Weights of a small GPT-style language model, trained from scratch on English Wikipedia.
Size: 13 layers, width 160, 8 heads of 32, 4.82M parameters.
Architecture: rotary positions, no biases in attention or MLP, tied embeddings.
Training: a variant of Adam for these matrices, 114M tokens, 3483 steps.
MLP neurons of a small language model. Each row is named by its layer, matrix (gate and up: input weights; down: output weights) and neuron, and shows model dimensions 0-127. Each number is 50 + 15 x the weight over its row's rms, rounded and kept within 0 to 99. A neuron's up and down rows have the sign that makes its largest values positive.
After each neuron's rows, "fires in" lists the words (lower case) most often at its 100 highest values on Wikipedia text that the model never trained on.

L2.gate201:60 58 33 48 53 75 48 39 54 83 52 65 54 36 55 49 48 79 56 49 41 44 10 57 51 67 54 68 55 49 28 15 47 39 30 57 22 52 54 32 67 73 45 73 60 25 38 59 50 51 67 40 64 33 75 53 35 44 35 72 40 66 56 31 32 51 45 71 36 53 39 55 44 10 49 37 51 52 51 49 40 36 76 51 49 63 37 31 64 45 48 50 38 55 54 62 42 46 67 60 46 39 80 71 36 53 68 46 11 44 44 48 58 42 33 71 47 28 39 57 49 53 72 61 52 76 48 64
L2.up201:60 62 28 61 46 61 61 66 27 45 66 73 44 49 59 62 46 65 46 40 76 30 63 59 24 56 26 62 32 63 66 57 40 68 37 55 62 31 19 64 36 48 44 52 52 40 70 72 55 56 76 58 51 28 77 42 63 21 47 55 48 50 45 55 59 54 36 49 44 43 50 34 70 44 44 41 59 45 69 77 56 45 44 40 70 54 35 47 53 43 36 76 33 73 54 40 17 35 40 46 73 29 34 65 39 66 40 35 35 66 48 48 64 64 25 46 53 11 49 41 34 58 48 44 54 62 54 62
L2.down201:32 26 41 47 63 49 55 46 47 54 53 51 31 10 93 45 37 58 39 46 60 50 34 76 32 59 54 46 55 45 53 57 63 37 55 55 20 53 46 53 74 64 29 61 63 70 38 44 45 64 55 65 72 47 54 48 54 40 40 39 47 26 58 51 41 53 59 41 62 61 50 47 46 53 49 45 53 58 50 44 93 58 43 58 32 46 66 50 60 63 63 64 55 57 40 71 61 60 46 47 47 43 62 42 38 38 45 40 53 39 50 51 56 46 73 65 29 66 53 69 48 42 50 53 27 33 61 39
fires in: "the"

L4.gate96:53 31 48 39 47 55 80 52 37 51 45 46 36 37 51 65 36 22 56 40 47 61 39 35 40 47 36 77 59 24 44 63 86 67 30 21 53 64 59 26 45 55 46 37 13 45 78 34 66 13 28 60 46 51 30 72 59 57 39 58 61 43 37 56 42 60 74 37 35 32 55 56 52 34 65 29 32 64 41 30 48 33 50 49 30 75 85 64 65 61 46 72 58 31 38 62 28 50 68 58 45 54 60 51 57 30 51 47 30 36 66 73 53 57 56 27 22 47 43 34 56 48 42 30 67 80 51 32
L4.up96:58 25 49 58 59 53 47 36 22 15 73 43 65 38 37 42 76 83 55 59 50 53 43 46 23 60 69 31 63 43 37 53 43 71 56 35 55 32 33 53 38 43 68 77 32 77 47 73 37 39 36 72 34 46 41 55 68 55 32 47 44 60 53 43 47 56 42 28 56 48 59 59 47 27 80 37 66 68 11 38 49 57 69 52 50 52 54 66 49 51 29 77 31 49 54 55 82 34 16 67 44 53 43 34 49 23 38 57 54 23 45 44 76 59 44 38 37 47 57 44 45 63 59 76 60 80 55 50
L4.down96:37 70 61 55 57 61 51 46 30 35 38 38 57 33 79 71 27 61 39 51 42 55 79 59 48 26 43 80 58 54 62 19 38 60 54 54 41 77 21 49 46 66 65 25 64 34 51 61 66 34 85 70 35 56 43 46 16 50 63 83 47 58 73 56 41 42 72 61 46 70 53 46 27 53 34 61 52 36 66 46 47 76 54 45 49 50 37 40 45 37 39 74 50 44 67 66 52 71 64 73 58 73 59 66 50 18 45 50 64 64 39 58 29 58 68 61 42 59 75 24 44 55 40 57 42 27 51 76
fires in: "published", "rochdale", "rights", "one", "bibescu", "track"

L5.gate262:36 38 39 41 40 43 97 23 71 50 61 55 74 62 51 57 51 28 32 70 42 58 43 59 36 55 33 57 46 58 46 38 30 79 65 44 59 66 33 46 75 45 61 38 71 39 54 27 55 37 34 55 55 50 22 27 45 46 54 47 54 49 57 60 24 62 39 69 28 61 59 48 54 38 58 50 43 43 57 63 69 46 41 28 51 49 53 48 89 47 27 77 55 38 68 67 43 30 40 49 46 29 16 51 65 33 43 38 52 26 49 53 25 53 41 27 70 31 74 28 39 39 21 59 56 67 61 46
L5.up262:43 54 70 65 44 48 53 56 50 27 57 71 41 43 66 66 55 35 19 41 36 41 57 48 73 51 20 47 34 56 60 41 34 55 62 53 36 54 17 35 49 89 47 47 41 50 27 48 55 27 67 67 51 58 34 79 43 33 54 49 60 35 49 53 02 67 49 60 13 73 34 20 46 23 49 57 73 42 94 57 66 44 48 12 55 25 58 35 52 31 40 76 40 55 48 43 52 60 51 64 66 44 49 52 54 57 40 53 39 32 58 33 60 45 55 56 58 55 43 32 32 46 65 39 55 54 33 38
L5.down262:25 55 35 44 51 51 49 48 91 56 33 50 67 48 73 32 36 57 16 29 56 88 27 51 48 27 59 51 50 51 58 53 46 30 36 74 47 55 66 36 58 44 38 48 33 59 56 32 47 44 53 38 53 65 58 56 50 31 24 34 80 30 77 77 39 53 58 27 71 57 68 31 47 62 34 51 64 75 41 39 67 74 56 38 27 45 52 19 38 69 52 46 56 71 38 94 73 54 32 65 70 48 68 59 55 51 35 50 42 62 18 44 30 51 44 50 37 41 43 46 49 33 30 70 50 57 48 48
fires in: "this", "the"

L4.gate179:39 33 51 49 60 58 48 48 82 56 85 35 59 32 47 47 34 57 45 52 49 49 31 51 28 14 57 60 73 42 64 33 84 52 62 80 46 59 90 73 49 52 66 52 36 29 48 68 59 60 45 61 55 47 36 46 64 59 65 57 47 67 48 44 57 71 71 67 45 51 39 44 38 48 44 60 54 34 21 53 53 43 74 47 39 49 36 50 52 11 41 37 49 46 46 47 44 39 62 60 30 29 52 47 51 47 40 65 48 37 43 37 54 62 38 64 39 47 61 99 57 44 61 26 48 71 59 54
L4.up179:67 26 28 64 45 36 51 54 57 46 67 29 76 36 43 63 47 22 65 52 81 41 56 54 39 58 76 73 43 53 70 34 55 68 52 57 40 80 44 48 51 12 37 44 39 45 35 58 52 46 32 40 43 54 48 58 46 49 64 45 44 20 41 42 33 42 43 53 67 49 65 61 58 44 60 63 50 45 45 75 62 50 33 07 46 37 50 58 44 41 48 71 48 49 29 60 37 79 66 38 72 42 41 37 47 33 54 73 67 66 64 52 75 59 45 20 34 50 42 38 72 72 86 26 72 25 57 29
L4.down179:65 57 36 43 43 47 56 46 40 50 57 57 46 54 64 68 54 29 72 59 68 37 59 50 59 70 70 45 23 49 52 69 47 53 48 79 21 64 31 43 57 29 45 20 51 43 51 53 56 55 55 38 59 24 80 39 41 51 71 33 43 38 54 80 36 40 34 18 80 38 62 62 52 59 48 66 29 58 51 60 45 47 35 40 28 34 55 57 51 52 56 69 30 68 70 53 50 55 57 52 68 64 93 39 47 59 62 37 60 59 59 75 68 36 78 21 64 57 47 39 61 38 34 44 70 50 29 48
fires in: "only", "independent", "individuals", "three", "one", "mine"

L5.gate25:38 55 41 51 54 45 44 48 55 15 68 22 31 53 39 60 46 41 51 76 64 65 54 53 59 53 39 37 51 70 40 56 39 55 99 67 35 22 51 40 70 40 50 50 54 43 46 48 32 35 37 43 57 40 39 64 21 59 46 63 71 11 49 31 26 75 68 57 57 67 51 44 63 65 50 49 49 33 64 39 29 46 50 47 44 37 59 47 55 66 77 62 73 46 39 61 51 87 85 49 42 62 61 40 26 67 33 40 53 42 79 54 45 44 51 36 60 41 48 78 46 49 70 21 46 53 56 32
L5.up25:55 77 61 61 44 49 60 43 67 39 41 52 46 65 48 29 63 29 92 64 65 68 45 49 56 56 55 55 77 59 59 29 36 60 44 36 54 82 48 39 48 74 52 24 60 48 44 51 62 57 79 42 41 54 60 31 40 50 51 54 26 50 54 49 55 38 41 52 65 73 42 40 31 56 30 41 69 71 54 56 37 49 37 22 61 31 73 31 40 14 76 28 50 48 20 49 40 26 16 62 58 49 46 56 54 62 61 63 40 52 38 47 54 41 21 39 31 47 58 77 46 30 77 45 66 28 64 45
L5.down25:43 57 36 51 50 35 41 29 49 64 33 41 76 80 42 39 23 34 63 37 31 67 43 46 48 63 62 56 33 46 44 61 78 37 40 33 49 84 51 52 50 44 62 58 53 86 68 57 51 52 43 45 25 40 64 52 48 74 41 28 74 35 38 58 76 60 62 44 63 34 29 59 42 67 46 28 51 54 45 37 45 50 48 34 54 48 47 58 51 30 56 33 46 19 55 58 47 36 33 83 40 40 54 55 30 41 45 48 46 66 59 52 65 52 50 17 49 42 44 63 55 49 19 42 35 41 46 24
fires in: "family", "population", "people", "days", "says"

L4.gate129:44 27 69 36 55 45 58 40 62 59 32 39 63 31 46 36 29 77 29 36 51 19 34 50 76 40 47 55 65 39 61 56 66 31 50 88 36 59 49 27 55 43 45 35 57 76 74 39 71 69 47 65 78 81 36 36 45 67 70 53 65 34 51 44 23 35 53 72 37 42 48 57 50 63 64 46 63 53 25 55 54 49 54 51 36 72 59 41 44 69 46 55 66 35 45 44 60 56 45 45 34 47 43 53 31 34 42 26 40 42 38 65 48 47 41 26 44 37 40 26 54 41 90 39 46 62 73 27
L4.up129:47 56 52 42 57 66 51 64 65 73 44 45 29 32 58 85 25 73 69 49 84 49 60 53 88 58 34 29 47 48 38 58 75 70 71 24 47 71 72 64 53 58 52 46 72 35 69 69 29 44 55 38 71 52 52 45 69 65 50 56 77 56 38 57 75 29 32 69 45 57 34 69 51 41 53 62 21 62 49 42 62 59 34 34 80 69 52 57 71 46 87 46 42 54 59 53 62 46 54 57 51 12 60 42 29 60 80 56 64 43 46 18 45 39 53 50 52 39 43 51 71 41 40 42 25 47 49 42
L4.down129:56 35 51 52 51 25 35 31 52 74 32 56 49 65 51 59 40 23 42 59 50 47 35 51 32 48 27 29 34 32 40 53 42 44 45 66 24 34 66 20 64 34 23 28 81 51 28 78 44 68 42 40 57 56 49 40 61 35 47 43 61 51 58 21 32 49 35 47 77 32 55 45 47 50 53 66 69 47 59 50 28 43 72 63 64 47 49 49 55 63 48 72 77 43 54 54 36 63 33 19 53 36 69 48 41 48 41 72 51 19 68 55 50 47 46 50 45 46 11 39 42 59 46 29 46 47 55 51
fires in: "also", "london", "it", "not", "only", "probably"

L4.gate249:61 56 56 49 67 65 67 40 41 39 45 33 63 41 21 42 63 20 58 29 58 69 41 48 33 39 71 32 57 66 29 52 53 64 68 24 60 41 64 46 60 85 60 50 69 54 56 27 30 27 36 58 69 40 51 45 69 54 59 54 49 54 63 39 48 41 26 83 43 57 27 22 40 69 40 57 31 49 28 31 65 40 49 35 40 61 51 64 61 41 15 51 59 65 59 41 65 36 64 54 59 64 54 40 45 53 66 32 14 50 56 51 42 64 41 55 55 53 76 84 44 38 30 52 47 46 44 68
L4.up249:68 66 16 48 45 60 40 23 57 42 48 52 53 66 54 41 56 56 36 52 49 32 48 71 46 42 67 52 44 44 39 46 33 61 49 49 43 11 45 24 70 49 57 75 59 44 46 46 54 52 74 50 32 46 87 30 31 42 61 41 78 36 56 51 53 34 59 66 32 55 66 80 56 23 53 58 73 41 36 65 58 71 69 42 64 67 57 61 52 33 68 53 87 52 57 68 39 37 33 56 23 42 41 19 72 33 54 69 35 70 83 45 36 27 38 62 46 68 80 56 32 58 74 48 45 53 39 61
L4.down249:60 51 65 50 56 49 66 48 75 26 49 58 72 42 64 44 38 64 56 38 78 32 77 53 81 68 58 45 53 52 45 22 32 21 50 92 54 33 70 51 73 44 37 53 58 26 42 52 60 58 65 48 30 50 45 76 72 75 42 65 77 64 43 45 75 30 55 47 41 62 55 52 41 52 32 29 77 51 38 56 64 47 70 70 60 30 46 40 38 81 51 73 61 54 70 63 56 44 41 49 52 35 65 36 90 38 57 55 68 44 61 18 80 35 48 42 58 29 49 26 54 54 38 59 59 63 55 47
fires in: "that", "which"

L5.gate75:59 25 34 51 53 35 64 46 18 83 64 39 46 58 68 55 50 54 48 44 41 49 52 62 41 32 43 67 48 51 35 62 40 46 46 41 33 48 38 46 52 39 53 48 45 42 47 49 73 44 58 42 57 46 40 38 66 24 61 60 63 37 41 34 33 48 56 56 42 48 48 49 40 41 39 42 84 31 01 39 42 53 57 61 65 39 52 67 26 57 53 56 49 52 62 67 61 51 42 44 69 46 18 47 08 43 64 69 53 35 40 58 78 73 43 37 12 41 51 53 26 65 28 42 36 59 49 41
L5.up75:28 55 57 51 35 58 40 47 36 41 55 60 59 29 57 46 45 42 35 47 38 37 52 58 60 35 44 54 44 45 34 72 16 54 23 46 45 37 63 53 62 48 40 74 45 39 38 61 58 63 54 50 39 34 46 43 34 01 27 30 36 59 54 50 84 54 62 48 69 65 57 50 39 46 44 57 55 00 63 28 90 57 41 36 56 53 49 25 72 62 59 32 73 62 54 66 49 50 32 30 74 40 29 58 52 49 52 38 57 53 73 49 44 36 42 55 53 64 66 46 43 22 44 40 37 25 19 29
L5.down75:67 81 65 43 36 57 42 58 59 44 64 17 46 47 62 63 48 57 57 51 23 56 14 60 37 65 45 29 18 85 70 50 46 78 81 60 38 70 45 54 58 11 63 62 53 62 55 64 56 46 28 41 77 54 54 56 45 77 41 33 52 43 44 31 27 55 27 42 46 24 43 51 61 45 50 56 45 74 21 75 42 38 52 41 46 45 69 47 56 67 34 46 57 49 67 30 51 20 68 47 67 58 62 48 57 33 62 45 54 31 59 67 49 56 52 43 35 47 30 59 64 82 29 46 41 35 37 65
fires in: "it"

L6.gate238:36 51 26 53 60 68 59 33 39 63 54 32 39 44 49 31 61 24 70 33 40 56 47 40 59 60 72 44 62 47 69 52 50 27 56 30 70 51 42 50 40 73 63 42 27 46 19 56 45 16 70 54 64 69 39 38 48 47 48 72 78 37 61 76 33 48 55 47 20 64 63 66 36 78 75 40 67 70 53 50 74 51 27 60 48 66 70 51 22 27 51 52 49 63 66 53 58 74 32 56 54 64 38 48 45 27 38 44 49 36 44 33 20 58 76 52 35 51 58 59 59 46 29 51 59 45 11 42
L6.up238:52 53 59 50 49 71 56 19 57 76 42 42 62 55 49 27 63 43 88 49 65 58 42 67 52 35 60 28 68 56 65 50 66 56 60 39 69 56 33 45 32 78 45 40 40 25 50 53 36 52 41 43 45 67 34 55 70 35 69 34 85 68 59 41 22 37 75 55 32 73 62 59 54 58 57 70 52 24 53 68 62 40 46 58 53 51 43 82 45 36 56 26 50 49 51 60 45 81 42 75 37 40 52 55 85 47 44 44 41 47 35 41 56 39 56 50 46 53 53 61 72 76 47 40 95 65 45 38
L6.down238:57 30 70 53 47 70 52 60 29 30 31 40 62 49 70 48 43 51 38 55 46 37 43 82 42 47 30 36 56 41 45 42 83 52 58 71 51 47 66 52 60 58 59 44 65 51 46 46 44 30 30 41 49 71 30 76 53 44 55 50 46 50 41 54 54 49 43 52 60 54 14 76 32 52 48 53 47 43 19 34 64 64 61 78 35 37 50 60 43 82 37 54 82 54 47 60 46 41 99 46 54 58 71 65 68 53 34 51 48 27 40 54 67 69 62 55 68 53 68 49 55 50 44 47 63 28 59 64
fires in: "district", "power", "television", "river", "office", "this"

L9.gate373:42 49 51 46 32 49 52 61 62 29 18 55 86 35 30 53 65 47 37 76 42 61 51 62 28 55 50 67 58 41 30 65 54 28 20 60 62 73 56 63 36 72 51 55 39 66 72 33 19 38 65 69 43 58 10 50 53 46 58 45 31 34 53 19 57 43 54 69 30 47 40 42 42 22 66 25 35 62 38 48 52 44 60 65 21 20 43 35 23 51 44 77 37 50 56 62 45 47 47 67 73 35 49 65 44 48 66 48 29 62 70 35 56 22 64 63 47 28 61 43 30 45 66 61 17 33 63 54
L9.up373:53 30 54 23 50 34 47 63 55 62 61 48 65 44 50 46 58 49 33 93 41 85 41 58 60 52 72 48 21 45 37 61 48 62 56 40 70 34 61 68 68 40 30 63 51 37 46 47 61 48 58 79 61 66 56 58 59 32 40 43 64 50 37 39 40 64 79 48 60 64 19 43 37 68 43 39 51 28 13 36 72 19 41 44 57 42 44 40 58 32 58 46 39 31 42 75 49 45 62 39 71 66 55 80 67 75 30 50 54 51 48 71 63 42 35 53 59 43 41 41 81 41 16 59 11 44 63 50
L9.down373:54 47 33 55 20 42 67 41 38 77 51 45 40 46 81 63 45 62 92 16 51 64 41 59 46 39 39 27 72 72 43 40 68 69 52 52 78 65 81 60 32 50 42 50 59 66 63 70 49 38 43 40 30 77 69 58 48 55 81 30 37 59 50 41 59 58 33 71 59 50 63 85 77 54 46 31 29 29 21 51 60 24 57 71 33 43 35 62 32 41 62 35 47 46 41 53 55 68 67 50 43 46 54 74 63 39 59 51 58 46 43 63 76 17 65 52 65 51 30 60 23 49 63 21 65 56 31 47
fires in: "its", "their", "were", "itself"

L2.gate359:38 57 57 35 56 56 47 69 53 46 49 52 72 34 51 39 46 49 48 59 37 21 44 40 54 51 53 74 47 49 43 43 47 50 20 36 44 44 29 52 42 83 55 56 37 14 63 48 47 52 38 51 79 58 45 36 53 48 57 76 25 61 47 28 15 47 65 99 44 66 49 46 49 32 68 30 38 33 58 40 43 40 25 47 40 70 67 63 53 12 50 91 40 49 32 51 23 54 34 59 50 23 44 37 15 47 44 23 24 46 76 65 56 43 39 37 40 37 38 64 62 40 55 32 72 50 67 45
L2.up359:77 56 40 10 50 58 72 84 50 48 58 62 50 64 44 61 56 66 47 31 58 53 49 57 50 56 49 38 38 36 66 49 36 50 17 29 35 40 42 50 62 35 81 37 32 28 23 39 76 62 76 64 42 37 38 50 51 55 41 56 55 52 41 43 42 45 54 36 45 54 64 48 42 41 23 61 60 40 53 71 21 49 65 48 77 43 49 51 39 54 40 57 66 33 51 76 29 53 43 28 69 54 71 75 47 30 52 40 13 61 60 60 65 81 29 34 41 55 44 50 71 54 76 30 34 58 48 73
L2.down359:26 79 76 19 45 84 41 57 91 27 45 45 32 65 78 56 43 62 25 41 60 40 36 55 33 44 36 36 31 61 42 41 65 50 57 68 34 63 11 45 56 49 50 52 53 64 43 64 34 45 67 71 50 63 67 53 54 59 71 54 54 41 62 46 45 60 40 45 51 56 46 52 19 54 41 36 41 23 39 62 51 39 20 37 40 23 48 44 68 36 60 63 36 77 48 72 61 59 44 72 70 49 62 66 44 41 42 31 43 61 54 58 69 30 28 54 37 42 38 73 53 48 54 43 44 62 41 40
fires in: "its", "between", "their", "itself"

L5.gate376:40 32 53 42 30 44 62 41 67 45 63 39 53 32 35 46 45 63 64 63 43 58 46 51 59 42 78 29 26 55 24 80 52 64 63 52 39 65 56 41 61 57 38 31 53 37 57 42 64 58 59 74 72 43 64 41 46 46 61 72 64 47 22 45 61 55 32 36 49 68 73 68 40 41 44 47 69 34 47 59 21 27 22 18 01 43 45 43 79 38 76 38 19 51 53 32 57 39 52 50 92 49 42 53 46 52 47 40 35 57 48 46 39 62 20 67 54 48 34 88 54 51 71 47 58 65 46 59
L5.up376:41 34 30 52 49 33 52 56 46 51 79 46 57 63 59 41 20 24 62 40 36 53 55 25 65 27 60 34 35 77 56 53 40 56 61 59 46 49 63 30 60 62 40 34 57 43 72 57 21 44 43 37 59 53 46 63 88 54 43 54 79 45 64 47 45 42 53 52 62 41 57 28 55 42 36 33 73 86 55 30 60 49 82 63 35 61 27 29 54 31 27 59 59 25 49 60 63 38 26 48 31 58 38 57 43 34 49 69 76 66 40 59 38 56 56 73 57 50 50 59 76 45 43 60 38 62 45 44
L5.down376:58 43 52 54 41 41 59 28 53 59 16 39 47 53 29 41 55 13 47 56 53 54 41 66 39 40 48 64 51 51 68 78 32 48 67 38 30 76 58 63 50 44 41 39 63 41 52 38 61 40 25 39 35 38 43 73 65 86 31 64 78 64 41 69 63 47 15 26 59 50 68 57 47 37 55 63 46 51 49 55 74 58 61 47 33 35 53 68 56 64 34 61 54 23 66 68 20 61 61 51 43 59 55 46 64 50 36 37 44 70 36 62 81 53 42 57 33 34 65 70 38 76 32 37 61 50 55 60
fires in: "her", "she", "southern"

L4.gate108:48 35 60 61 50 51 56 55 68 50 38 49 60 47 52 57 23 32 43 70 28 78 40 49 76 55 60 40 51 61 51 89 51 53 59 61 59 41 65 25 47 71 50 39 50 20 98 49 30 25 20 47 75 65 41 35 42 30 62 32 59 68 63 55 50 72 29 76 50 63 61 76 57 66 71 40 37 55 17 64 36 27 60 54 43 63 59 53 55 17 54 51 49 37 61 45 68 36 51 54 41 68 37 41 67 45 53 45 50 64 50 62 28 46 58 59 19 23 29 72 51 40 63 67 44 55 42 50
L4.up108:42 45 76 43 61 73 26 32 55 40 25 21 47 39 44 38 51 38 48 40 56 44 39 41 34 40 35 65 63 40 38 52 29 36 40 75 59 50 54 26 54 44 83 73 58 63 44 65 21 46 33 32 46 40 55 39 19 33 58 35 80 55 28 58 22 57 49 46 49 20 66 70 63 60 69 32 59 37 31 68 52 60 44 44 66 49 62 62 66 42 54 38 38 61 65 32 76 38 52 58 59 57 62 70 61 54 54 34 42 27 54 58 62 39 45 47 38 54 52 52 00 38 54 52 42 58 40 39
L4.down108:75 39 57 61 48 48 63 53 53 48 52 44 33 53 54 21 57 52 43 34 65 27 49 65 72 63 52 58 63 63 37 66 27 58 53 37 45 39 42 61 44 52 54 57 62 31 21 56 59 45 30 65 24 73 74 56 69 64 49 50 65 54 51 36 13 20 51 51 40 47 22 67 57 54 79 66 45 57 59 51 74 40 69 63 58 46 58 64 61 28 52 58 29 55 31 45 46 47 49 38 20 44 74 51 54 48 68 53 77 82 85 74 31 76 74 35 53 60 50 62 55 41 48 47 99 36 65 42
fires in: "other", "many", "various", "gold"

L6.gate23:54 39 61 32 56 73 40 48 70 00 62 37 33 56 40 55 39 33 67 51 45 45 28 41 56 36 40 35 55 68 69 44 31 24 68 44 32 62 40 54 50 59 43 29 45 47 71 39 54 52 66 56 63 53 37 65 41 52 35 53 39 42 45 45 35 39 55 59 67 60 53 48 53 71 52 47 23 85 32 53 46 55 57 41 54 30 33 51 61 47 48 66 40 52 56 26 51 48 28 73 54 65 71 51 47 44 26 58 08 68 25 76 49 67 21 44 38 21 44 67 68 41 47 49 48 45 54 25
L6.up23:76 23 59 17 50 61 46 72 62 57 35 38 71 29 48 46 58 50 48 54 53 63 34 34 50 21 28 40 55 35 63 49 50 51 37 43 55 32 43 34 42 79 69 68 42 58 62 54 38 52 46 58 63 51 32 34 48 74 51 45 54 69 80 66 24 58 60 63 59 50 38 42 23 38 61 34 49 30 41 32 78 40 41 39 58 34 91 43 42 41 56 75 13 66 29 35 56 47 49 57 55 61 38 54 57 36 55 54 51 50 32 57 45 49 34 28 58 37 51 49 73 60 52 49 69 35 55 49
L6.down23:50 46 58 56 49 36 62 83 59 57 35 45 50 75 67 21 25 68 21 56 42 87 30 47 20 35 59 69 35 29 31 42 69 51 45 59 35 15 28 41 86 69 52 61 57 51 50 45 42 42 63 61 57 54 55 57 52 78 67 48 51 56 80 46 35 27 51 48 49 36 38 79 49 50 47 50 34 38 63 16 58 56 34 56 49 49 71 46 54 61 68 62 58 56 35 80 28 41 58 60 59 43 41 56 66 20 11 48 51 31 49 50 48 40 45 27 66 41 42 54 48 49 54 57 45 33 56 52
fires in: "population", "life", "votes", "coordinates", "wales", "people"

L6.gate312:61 38 55 36 13 66 29 32 39 49 59 49 34 59 31 34 37 44 72 34 66 69 60 84 49 69 31 45 74 52 60 67 65 62 48 21 33 53 50 37 68 51 54 70 57 26 64 53 75 58 02 58 28 35 44 71 72 60 35 43 39 68 38 08 35 48 56 28 45 39 42 49 39 61 34 68 61 53 43 43 33 33 58 26 48 54 34 61 52 54 60 72 47 59 34 67 58 68 40 41 57 53 86 71 72 60 52 68 64 50 36 78 66 31 69 47 44 56 54 58 40 52 69 47 60 44 47 61
L6.up312:46 56 21 44 61 55 22 68 66 22 84 47 32 49 33 57 46 54 32 57 57 37 38 53 54 50 27 29 60 36 51 42 35 46 47 36 37 78 31 62 54 56 42 42 48 36 69 41 39 72 34 63 39 59 26 49 48 53 50 67 20 40 52 38 55 60 32 28 67 28 41 38 48 71 38 33 57 47 70 42 50 57 90 40 38 57 47 19 26 61 45 63 67 36 61 47 51 53 38 43 75 37 49 59 43 35 43 49 72 57 28 67 43 44 49 81 51 17 61 41 58 44 61 89 66 29 71 55
L6.down312:58 31 73 39 40 37 64 40 37 33 20 56 43 66 68 59 41 64 50 69 40 51 49 65 63 54 52 53 40 48 52 76 60 24 52 64 38 59 63 57 54 68 37 62 41 53 33 50 34 64 45 45 77 41 18 20 66 57 67 13 46 59 41 60 40 58 35 35 57 60 52 53 36 66 49 26 27 01 52 45 55 57 40 55 61 73 39 74 20 42 59 43 48 61 59 31 50 19 63 50 49 49 64 46 28 54 28 50 64 30 48 43 55 72 46 29 57 60 66 46 73 35 45 64 53 44 56 40
fires in: "still", "will", "large", "full", "living", "further"

L6.gate354:53 57 31 33 99 30 83 56 68 51 68 37 51 41 25 48 44 27 52 62 39 58 58 53 41 58 68 52 36 64 38 22 30 65 65 36 60 50 48 45 66 32 54 65 44 39 40 18 53 55 47 76 53 56 52 51 57 48 53 52 70 66 42 52 69 33 60 60 65 61 42 68 57 48 58 30 46 71 37 60 55 43 69 27 49 18 38 45 55 31 47 49 17 47 71 54 57 40 42 55 31 66 31 56 59 45 50 70 57 62 69 36 33 52 05 67 55 48 35 78 35 46 41 48 55 84 56 66
L6.up354:67 49 24 32 76 37 72 44 70 54 37 45 53 51 52 57 69 39 41 58 47 24 55 76 51 70 65 60 55 44 31 09 23 74 47 68 59 45 34 47 63 37 45 71 59 31 25 34 48 29 53 42 43 45 66 76 57 54 43 39 55 71 39 48 56 48 57 35 39 48 49 57 45 30 60 27 26 75 24 71 43 51 49 51 82 33 56 57 52 23 50 42 38 65 83 64 40 58 60 73 69 67 36 54 75 53 36 48 54 56 58 77 44 26 39 33 73 50 51 86 33 55 36 75 61 57 47 49
L6.down354:56 20 66 58 55 64 47 39 73 30 35 60 56 69 74 30 45 80 74 32 62 32 39 56 59 26 84 61 59 31 61 37 47 34 23 56 54 38 47 43 48 56 55 63 64 28 22 54 50 41 63 43 65 62 63 56 43 30 45 34 33 61 39 52 46 38 66 44 46 75 54 58 26 43 63 30 29 61 41 64 38 57 40 64 77 33 53 49 40 46 34 48 61 75 66 71 35 35 49 53 58 57 51 32 63 49 56 33 39 28 65 65 52 03 85 33 48 59 50 44 66 39 63 64 54 55 47 38
fires in: "all", "that", "of", "whose"

L5.gate60:72 44 60 51 31 49 37 68 39 44 75 60 48 76 23 44 67 68 23 77 44 31 57 65 81 36 49 28 52 42 37 59 39 47 58 35 30 47 42 22 45 66 63 43 38 78 69 56 51 66 54 82 48 67 69 48 37 64 36 39 40 49 40 59 44 50 46 65 73 78 64 59 47 57 20 67 70 68 39 46 35 56 54 32 57 53 70 43 20 81 49 49 40 64 50 55 51 65 71 17 60 40 63 62 17 51 40 73 84 49 29 54 69 53 41 27 44 46 33 77 28 39 45 24 48 47 55 61
L5.up60:56 38 47 62 39 68 64 70 28 59 51 12 67 66 61 12 53 43 62 40 33 58 62 69 41 46 67 57 78 48 34 66 38 37 52 27 58 39 47 47 63 26 47 47 40 46 55 58 46 47 34 50 38 43 57 54 50 58 30 64 59 42 60 21 69 24 78 28 52 61 39 57 75 31 48 67 53 42 35 37 64 46 87 67 56 67 65 36 65 83 35 60 61 37 61 26 28 68 48 30 46 20 71 58 45 66 52 90 43 54 70 36 33 36 56 27 61 52 36 57 86 59 63 39 48 41 49 33
L5.down60:44 47 67 36 51 75 64 43 22 74 38 58 55 37 40 76 34 66 35 50 61 34 33 43 45 40 24 54 69 66 61 74 25 23 64 30 48 44 40 64 70 38 56 84 53 52 47 48 63 30 71 48 62 65 51 72 61 55 51 48 52 39 76 63 46 86 43 44 84 42 73 49 54 48 54 48 54 57 36 52 57 39 51 48 59 46 82 37 61 36 20 55 43 48 31 67 49 32 44 53 59 77 53 51 69 53 59 39 47 78 38 54 48 43 54 46 47 59 35 61 73 71 40 38 57 64 70 66
fires in: "he", "yard", "head", "rus"